Weights of a small GPT-style language model, trained from scratch on English Wikipedia.
Size: 15 layers, width 512, 8 heads of 64, MLP 1024 SwiGLU, vocabulary 8192, 47.7M parameters.
Architecture: RMSNorm before each block, rotary positions, biases on query, key and value, untied embeddings, capped logits.
MLP neurons of a small language model. Each row is named by its layer, matrix (gate and up: input weights) and neuron, and shows model dimensions 80-143. Each number is 200 + 40 x the weight over its row's rms, rounded and kept within 0 to 999. A neuron's up and down rows have the sign that makes its largest values positive.
A block is one neuron, or neurons of one layer that tend to fire together. After each block is what it responds to, as a language model described it from the Wikipedia text at the highest values.

L5.gate172,174,136,235,235,171,228,156,142,178,216,183,217,184,204,155,174,200,162,262,163,221,158,143,204,205,235,163,200,197,132,213,187,192,216,231,180,274,196,199,202,196,233,210,205,241,201,196,217,265,223,225,164,177,230,192,212,184,116,218,155,221,271,165,244
L5.up172,139,187,207,213,212,182,164,245,237,171,171,218,292,250,286,242,242,162,155,218,211,183,238,202,149,231,240,143,175,229,299,183,231,274,274,266,165,228,131,255,197,193,131,236,211,174,208,204,170,201,114,199,119,223,234,152,237,277,132,277,196,145,210,213
L5.gate212,250,211,196,191,189,193,133,206,227,165,198,227,183,161,216,259,214,179,226,221,196,239,166,272,230,149,193,247,227,156,170,269,224,191,162,187,221,210,171,204,177,151,228,304,148,152,228,204,138,193,237,164,212,255,281,212,230,172,190,220,187,167,194,207
L5.up212,293,228,224,146,198,226,149,217,170,174,169,223,169,221,212,259,150,244,218,140,160,190,89,139,166,99,160,253,151,211,239,223,161,151,161,240,277,205,239,260,148,206,261,186,224,198,148,203,155,193,139,233,204,262,193,154,196,184,193,141,139,242,138,188
L5.gate648,192,120,229,193,207,209,186,230,266,285,225,118,239,219,247,206,179,209,184,214,146,163,158,165,134,200,261,243,204,227,253,183,113,227,247,192,197,203,254,232,196,221,185,227,197,208,260,233,230,237,191,188,214,190,229,269,209,196,194,202,212,169,154,160
L5.up648,164,184,167,237,222,188,199,218,201,199,155,192,212,262,194,256,167,188,174,220,95,161,172,190,210,155,214,200,203,154,259,169,155,134,190,279,226,184,219,209,215,196,192,223,235,119,236,95,179,157,127,142,224,251,168,136,214,186,228,202,179,191,197,171
L5.gate673,165,217,148,224,172,222,169,155,250,171,208,176,151,199,224,222,224,168,151,215,211,231,177,151,192,171,164,207,191,192,228,242,169,216,235,246,240,229,269,189,200,123,226,141,239,253,180,176,236,152,211,247,84,259,178,157,224,131,209,182,165,162,171,267
L5.up673,246,294,110,215,198,129,179,261,270,161,148,181,192,108,187,210,224,211,203,210,198,244,195,194,196,211,249,159,184,204,278,240,176,122,148,207,196,226,253,145,208,194,227,201,238,194,193,191,184,147,232,187,205,191,189,211,246,147,265,170,168,185,263,197
L5.gate691,165,156,212,256,239,228,157,120,225,190,180,180,229,256,141,120,193,200,190,193,161,240,219,159,173,245,166,233,174,246,180,230,197,190,195,245,209,188,203,181,193,144,146,161,177,236,215,114,148,206,198,153,206,214,213,249,238,140,130,205,214,155,204,221
L5.up691,193,248,223,209,226,224,163,203,167,224,221,243,180,194,194,165,181,181,209,210,146,179,199,196,231,233,207,181,241,212,186,101,235,144,282,236,193,217,229,233,158,159,233,175,154,174,203,196,137,234,200,174,244,200,242,240,236,249,229,187,185,153,215,182
L5.gate768,204,183,137,251,199,234,199,168,273,133,226,125,171,221,220,216,107,207,206,179,179,129,182,173,174,275,205,188,153,205,205,192,180,214,205,235,202,199,241,163,234,161,286,207,194,173,185,220,88,188,196,212,148,209,192,206,243,223,276,169,109,155,187,162
L5.up768,182,176,228,216,211,175,165,243,212,172,231,202,189,251,189,212,267,188,210,231,211,195,190,148,191,218,210,214,235,164,282,253,150,231,200,253,276,235,213,177,145,232,202,101,251,219,187,154,163,204,249,146,301,227,260,208,211,159,242,190,143,103,163,191
L5.gate905,205,221,229,233,165,262,303,177,254,208,221,242,204,187,103,205,211,268,160,169,193,175,126,173,230,259,220,186,221,138,205,200,208,227,237,233,277,216,211,195,177,215,225,155,242,193,189,233,282,242,122,209,170,219,154,241,246,172,222,146,125,145,189,180
L5.up905,200,235,146,272,169,235,242,192,207,179,195,248,159,209,169,176,212,217,207,185,171,260,158,244,220,234,197,257,209,181,177,191,200,176,146,173,192,256,204,135,208,284,231,227,158,186,175,225,180,178,167,203,214,181,264,223,179,233,127,252,129,210,298,189
L5.gate988,180,173,180,179,198,259,142,265,157,141,203,186,234,167,234,197,174,162,164,133,199,218,153,108,151,160,236,184,196,329,269,107,235,200,189,270,151,196,246,192,168,194,217,228,189,188,219,256,152,221,173,157,180,177,250,198,129,266,209,234,177,178,236,166
L5.up988,132,142,175,233,193,237,227,178,192,228,187,278,181,228,236,199,213,266,198,162,271,246,149,180,176,201,139,235,130,179,246,172,132,210,216,203,196,229,170,130,170,180,221,180,171,167,142,192,241,149,178,230,163,191,260,146,226,190,152,261,188,124,208,228
Description: Tokens just before an expected number or value, mostly empty table pipes before vote totals, plus "and"/"of" in census-style ages and percentages.

L4.gate427,231,165,179,228,176,126,173,208,148,194,251,193,171,226,172,119,180,186,286,240,175,201,218,146,269,182,133,182,118,164,215,149,150,192,269,114,174,203,194,172,175,237,208,246,170,182,183,216,156,119,201,140,166,253,238,191,303,211,195,245,202,236,204,176
L4.up427,263,277,215,215,215,197,169,194,220,150,134,207,101,167,168,232,168,190,116,141,193,272,224,148,222,147,152,209,208,213,187,168,197,184,217,199,244,240,179,183,184,176,172,246,190,250,185,163,220,222,228,141,237,197,201,192,182,148,204,140,182,166,200,155
L4.gate462,203,232,232,192,251,233,148,182,189,264,261,267,250,145,228,213,221,206,199,241,159,198,160,300,180,183,212,166,161,198,202,219,180,245,201,192,182,202,206,232,289,209,233,152,179,167,217,231,189,185,244,234,169,212,175,264,253,134,234,213,202,199,200,202
L4.up462,177,247,165,191,156,247,197,198,191,188,232,230,131,233,232,178,244,219,214,219,204,155,213,297,220,275,166,201,194,212,258,163,203,156,314,192,201,183,200,211,154,192,246,217,182,151,128,228,220,154,192,123,219,205,138,219,181,231,222,175,193,228,238,189
L4.gate490,204,245,272,222,203,258,234,299,197,227,158,237,180,189,226,216,196,207,191,160,222,245,177,185,221,202,271,290,152,214,197,174,235,244,164,225,256,241,197,206,271,217,203,233,116,249,236,225,196,245,157,70,212,245,186,166,246,188,234,242,214,182,259,175
L4.up490,282,172,239,188,237,241,212,228,166,178,192,248,245,186,240,211,231,191,225,205,263,256,229,227,210,177,188,188,182,172,182,184,169,258,216,232,207,184,233,216,265,164,206,200,174,193,218,156,168,167,158,206,205,209,163,155,239,179,210,230,295,228,163,168
L4.gate549,205,184,185,258,125,182,201,170,237,200,162,226,279,147,215,148,203,180,210,222,162,203,217,261,218,172,134,272,167,201,209,253,172,201,193,256,125,199,127,207,215,207,197,197,248,236,97,195,221,189,248,106,215,248,175,209,254,231,109,219,170,196,154,154
L4.up549,158,221,229,216,155,210,206,246,163,229,129,285,205,209,131,272,146,232,229,229,176,166,115,282,140,167,149,172,173,189,197,183,253,175,189,193,148,261,173,225,173,194,156,185,190,227,209,216,103,199,175,136,219,191,164,239,215,143,238,249,245,186,200,128
Description: The line break or first token right after a Wikipedia section heading (== Legacy ==, ===Final===), plus scattered mid-word pieces like d(rums), Kra-t-kowski.

L4.gate345,184,234,190,191,227,281,207,210,161,170,180,182,239,174,109,196,163,179,187,200,171,156,210,228,159,230,295,166,196,200,225,138,252,170,183,90,245,197,183,225,117,165,150,201,197,186,214,226,221,139,181,277,248,183,221,159,249,161,219,173,153,180,194,247
L4.up345,194,212,181,185,151,211,210,180,223,138,190,218,201,172,177,174,212,229,176,227,190,164,190,202,226,171,251,284,159,203,134,139,248,208,230,227,145,213,166,243,196,213,221,230,212,223,233,245,169,203,258,178,128,192,196,221,230,204,255,198,175,208,208,251
L4.gate380,148,234,261,211,225,164,283,197,148,209,229,173,170,277,200,225,217,165,204,213,152,147,147,168,134,219,183,211,202,162,168,241,178,221,169,188,223,227,156,199,227,146,206,217,154,206,167,198,154,171,126,208,289,233,230,208,209,193,244,205,191,255,218,232
L4.up380,243,143,229,198,250,223,237,191,243,153,170,163,189,190,217,181,253,248,263,172,169,321,262,183,204,189,244,223,162,199,197,167,191,259,187,223,223,173,216,145,169,236,144,263,216,226,235,185,160,181,217,215,157,238,185,190,171,158,165,257,210,173,228,257
L4.gate443,189,202,182,145,252,162,230,127,184,193,263,195,271,171,264,171,219,219,198,184,239,238,237,191,222,257,232,174,122,224,223,205,190,219,176,236,104,167,141,155,161,196,142,182,155,154,236,262,178,224,317,259,249,250,108,116,200,191,192,249,189,141,189,274
L4.up443,144,206,257,197,192,229,74,224,245,211,143,199,193,278,233,201,288,160,267,273,240,216,234,207,200,174,201,206,195,248,245,174,159,245,194,285,241,204,256,233,204,147,230,177,153,132,152,217,229,229,186,260,253,180,154,190,181,237,133,228,251,205,201,215
L4.gate501,187,238,239,282,130,173,201,157,280,236,201,183,187,210,139,261,227,189,148,183,131,165,201,176,161,179,188,195,238,214,153,271,214,141,252,149,265,266,219,205,264,197,152,177,177,201,224,206,183,195,178,230,242,163,214,216,283,96,148,278,208,209,125,151
L4.up501,225,153,122,188,136,208,262,175,247,195,197,166,150,276,250,209,229,236,165,160,237,195,190,223,193,215,118,216,276,248,208,244,146,177,200,214,196,223,252,176,204,280,163,126,165,204,227,212,232,252,282,200,201,193,156,208,257,151,133,211,154,196,195,198
Description: Tokens right before a figure in statistics and infoboxes, such as "Population (" before a year, "from" in age ranges, month names, table pipes.

L5.gate96,169,229,224,121,213,217,247,172,231,257,169,168,121,197,135,249,299,209,240,113,236,198,199,186,274,178,237,132,204,218,242,133,171,164,214,202,256,237,141,197,225,253,193,189,198,217,248,296,202,206,209,213,147,199,208,208,220,197,169,155,147,273,90,112
L5.up96,132,203,212,262,242,174,149,227,203,196,203,278,168,223,235,203,267,255,219,165,184,143,242,292,210,231,210,213,231,129,177,182,152,181,177,158,222,144,160,201,84,250,133,209,140,163,167,197,147,207,183,231,184,223,208,190,197,218,165,172,187,149,182,150
L5.gate209,211,279,180,250,296,176,211,218,190,164,194,168,210,234,253,229,190,120,189,226,190,201,135,163,279,261,187,211,177,222,184,210,232,153,243,195,184,197,174,238,192,104,180,241,264,240,140,175,229,216,261,208,231,228,191,180,228,216,222,273,138,239,209,220
L5.up209,208,191,269,227,193,115,171,227,198,208,178,203,159,233,156,146,181,182,167,208,202,226,207,243,217,236,178,233,94,192,157,220,225,233,199,233,223,185,197,216,140,174,194,241,236,292,259,248,257,220,227,233,184,181,157,189,253,100,214,149,124,217,197,179
L5.gate250,203,252,145,219,225,204,209,194,204,222,226,195,212,230,257,140,185,248,167,159,164,203,200,211,224,214,180,242,155,165,203,170,213,169,269,244,249,242,143,193,185,156,244,148,224,198,139,208,199,213,259,115,221,243,229,138,260,173,149,137,161,197,217,160
L5.up250,182,154,198,240,151,155,230,262,184,82,210,153,162,202,288,164,228,221,255,218,197,224,173,165,212,233,187,190,142,244,127,254,209,232,193,184,226,206,182,129,180,210,204,258,244,155,195,198,187,207,196,170,193,208,123,205,191,125,264,181,207,121,180,195
L5.gate295,141,205,253,229,238,205,168,189,172,207,133,206,239,183,203,198,145,206,204,226,192,229,162,239,224,171,159,201,184,225,248,184,202,217,220,150,167,248,256,211,143,205,210,220,255,209,228,256,214,218,169,228,196,160,245,182,181,180,271,228,198,251,231,98
L5.up295,188,265,193,246,176,222,196,190,238,109,271,171,171,161,186,184,267,224,175,201,234,103,175,188,219,263,208,184,169,156,150,194,211,171,259,127,267,208,152,198,190,182,233,250,220,227,239,196,150,135,195,150,230,207,103,175,159,211,256,274,189,212,174,174
L5.gate618,141,191,234,205,223,187,255,232,270,228,222,147,171,209,185,190,269,225,207,251,217,235,206,234,161,226,199,262,170,179,149,206,183,128,106,212,214,174,141,224,199,144,184,222,170,201,241,216,218,192,229,182,172,237,195,153,240,104,200,151,207,255,103,161
L5.up618,222,205,209,282,228,225,196,225,219,182,254,179,191,139,201,155,206,198,173,203,163,227,79,167,147,259,179,133,166,220,261,260,177,236,156,251,207,199,187,274,158,243,194,114,146,144,281,236,220,250,251,185,207,222,214,138,206,192,188,256,212,199,184,159
L5.gate787,171,234,214,205,202,134,141,71,261,238,222,276,247,225,218,156,212,161,211,247,179,158,149,139,175,130,240,237,219,235,229,128,161,240,230,206,245,203,197,214,219,241,185,187,194,230,266,213,200,241,221,231,204,145,205,196,170,208,256,232,217,195,195,234
L5.up787,170,247,261,236,191,169,146,246,204,139,145,189,205,160,181,168,197,199,259,107,242,190,178,214,214,186,252,170,198,252,182,132,195,229,177,263,228,204,243,217,166,178,280,218,179,124,225,154,275,189,245,180,217,99,177,196,216,171,237,204,181,177,245,172
L5.gate898,182,178,259,135,166,179,255,164,192,199,192,197,206,193,201,123,194,174,251,226,193,199,151,218,164,165,164,178,176,240,192,229,222,168,287,290,238,212,198,221,224,126,206,235,140,198,193,207,246,190,207,145,212,220,261,186,113,117,284,208,209,185,220,172
L5.up898,187,182,154,201,193,203,226,179,196,138,208,204,204,162,198,239,226,147,243,178,301,159,148,196,208,217,166,227,239,204,152,133,227,177,241,190,236,282,257,265,203,125,212,121,172,239,149,195,225,205,170,205,244,201,200,206,84,188,148,226,136,208,193,174
L5.gate1018,234,170,226,173,278,129,198,163,206,267,219,253,265,198,227,204,232,194,196,191,233,180,194,184,172,153,166,255,163,205,227,185,244,216,260,294,165,246,252,240,211,206,197,196,144,207,244,212,245,168,139,173,162,242,203,213,275,210,149,165,228,205,160,226
L5.up1018,184,150,122,192,229,143,160,232,168,189,223,227,219,234,158,87,236,140,195,255,254,228,209,104,151,194,99,241,240,187,241,139,184,183,205,223,185,207,215,262,262,210,169,212,155,252,152,206,215,184,181,285,221,225,171,232,198,164,207,183,202,199,210,164
Description: Fires on the blank-line newline right after a Wikipedia section heading (==History==, ==Life==), before body text or subheadings; weaker on table pipes.

L5.gate316,152,160,184,141,213,259,155,240,264,159,208,206,209,208,237,156,171,115,225,248,197,162,214,224,188,231,237,184,182,154,177,216,206,270,199,235,241,156,197,230,185,190,113,164,173,176,231,163,229,174,204,181,153,172,144,255,186,194,126,164,137,222,191,239
L5.up316,232,342,232,196,177,195,229,151,129,149,196,179,199,198,153,190,218,196,202,170,242,221,231,205,201,187,152,296,150,226,300,218,167,190,206,189,250,220,225,186,229,152,169,228,191,134,228,288,127,152,156,229,237,158,203,145,207,151,195,203,230,123,216,229
L5.gate407,186,200,168,270,195,205,169,219,204,261,256,183,185,232,199,113,177,198,192,183,258,148,182,165,168,191,210,173,186,196,111,252,148,228,193,204,238,232,131,230,166,228,222,259,155,183,230,188,266,177,204,290,241,236,320,216,196,205,137,207,211,185,168,187
L5.up407,166,199,216,226,86,187,153,208,155,273,247,167,127,211,182,167,201,212,117,266,256,142,245,215,328,133,239,242,255,208,153,193,138,164,258,192,251,230,150,208,212,232,132,262,260,215,139,172,155,240,210,218,229,241,240,192,278,142,162,168,201,217,235,280
L5.gate443,211,148,258,150,215,176,193,187,245,204,137,161,172,130,237,186,226,270,223,217,171,219,221,211,144,199,177,196,206,170,240,196,250,174,215,218,140,200,192,272,191,229,173,258,235,207,227,208,231,166,189,149,208,236,69,182,246,176,144,179,264,219,124,211
L5.up443,185,183,169,200,173,197,220,165,244,214,179,217,264,167,200,156,277,225,193,97,189,139,244,209,174,167,201,250,231,123,194,136,185,273,222,174,266,231,223,189,183,230,179,186,179,290,183,223,191,193,150,254,180,143,247,219,156,221,263,258,220,244,204,265
L5.gate579,206,209,215,201,115,271,274,205,180,186,296,95,155,208,289,214,259,227,214,217,186,83,270,261,224,212,169,230,228,206,223,175,164,165,225,149,155,118,253,206,147,201,221,218,204,205,158,268,158,191,200,223,236,175,225,250,233,133,181,243,185,229,208,226
L5.up579,117,226,108,154,155,251,261,248,174,202,168,217,222,172,188,181,196,242,227,121,187,147,222,274,142,211,275,222,262,165,223,167,194,238,243,225,235,211,190,180,203,220,175,189,185,276,208,170,224,234,168,116,264,193,203,213,191,136,213,171,202,177,199,261
L5.gate700,177,175,207,200,200,236,143,199,167,292,193,152,272,219,210,217,220,190,153,179,228,203,199,279,169,202,207,185,129,199,205,235,188,183,256,165,151,207,186,180,215,246,142,221,208,180,162,159,183,152,187,236,193,205,275,215,191,143,113,241,177,158,148,222
L5.up700,187,212,255,138,234,146,144,192,231,240,129,260,307,202,195,174,188,270,195,98,292,216,237,180,232,195,240,165,130,171,151,225,289,181,212,145,127,198,185,201,309,263,268,250,223,230,156,207,210,215,198,183,281,217,198,201,154,194,153,176,227,261,189,192
L5.gate973,189,169,157,191,166,202,186,221,129,95,149,133,146,222,226,292,235,174,197,212,236,202,149,143,219,195,216,138,154,168,214,207,147,183,195,253,146,210,196,202,204,177,204,192,118,95,280,70,202,156,149,206,234,198,184,153,238,251,169,221,183,304,231,183
L5.up973,107,216,204,180,137,230,190,169,164,139,196,211,182,165,152,217,266,241,201,230,276,248,197,174,262,249,153,208,146,211,219,217,164,273,236,157,183,168,155,231,173,221,169,192,122,184,184,138,229,169,190,172,241,189,201,190,251,252,166,226,199,146,164,133
L5.gate977,218,209,186,187,177,227,200,193,146,114,266,167,179,60,269,158,263,223,200,194,270,212,195,139,243,288,197,257,170,168,124,144,208,185,225,212,256,108,233,187,209,241,251,196,215,152,202,166,257,174,57,199,232,138,191,187,185,147,130,220,212,237,255,160
L5.up977,193,157,216,251,166,172,161,161,217,193,221,233,233,218,292,201,211,220,190,218,168,131,210,203,162,197,265,189,239,250,188,184,237,224,195,176,161,183,161,229,166,228,212,241,223,271,265,265,224,206,151,231,181,243,188,242,189,183,237,174,242,146,238,194
L5.gate1019,222,229,222,182,230,287,177,186,193,229,235,210,191,203,199,214,171,210,137,158,170,148,183,147,208,173,164,239,265,275,219,195,168,240,199,191,265,178,250,157,236,137,233,173,216,227,259,228,214,218,226,203,205,218,340,234,172,172,180,155,220,259,108,175
L5.up1019,144,263,239,234,198,190,206,187,203,172,234,135,190,219,196,162,207,217,178,288,156,191,202,206,147,212,214,266,151,320,234,259,149,226,219,248,179,214,190,247,125,191,171,219,182,189,215,194,159,124,222,201,205,155,263,175,187,133,238,219,131,211,241,173
Description: Mostly the word Home, or Home as the start of a word, in sports stats tables and headings (Home/Away columns, Homecoming), plus other table or section header words such as Production and Gold.

L6.gate342,199,181,243,223,201,179,186,194,235,242,264,132,147,201,188,187,187,212,217,162,166,216,175,248,209,206,226,132,230,219,213,239,151,161,167,209,161,185,254,265,213,276,191,212,199,186,250,218,154,196,204,251,223,218,205,215,176,171,186,148,156,206,202,192
L6.up342,221,205,236,194,148,170,162,201,157,217,186,225,196,173,206,181,206,140,204,233,194,230,215,235,193,169,158,202,206,173,217,155,241,130,165,248,205,194,230,151,184,150,168,112,160,203,170,270,211,246,184,186,212,232,217,167,202,147,209,271,210,161,208,227
L6.gate699,178,187,172,152,185,236,192,116,162,174,251,206,210,196,197,129,187,160,182,158,145,184,194,226,199,243,226,200,229,252,217,162,251,184,138,181,235,176,155,187,282,204,205,199,241,233,243,153,211,145,176,166,225,219,303,177,238,201,224,221,175,264,228,235
L6.up699,214,207,181,160,214,276,222,225,212,259,223,236,228,230,168,166,179,183,207,200,125,192,184,217,212,252,164,232,191,197,241,129,245,155,184,182,204,270,193,177,255,203,188,218,171,184,186,236,248,192,193,164,163,217,307,223,244,198,153,258,189,197,184,136
Description: Word-final pieces and separators in templated Wikipedia text: census "living alone", infobox labels like Demonym, headings like "Style of play", and table pipes.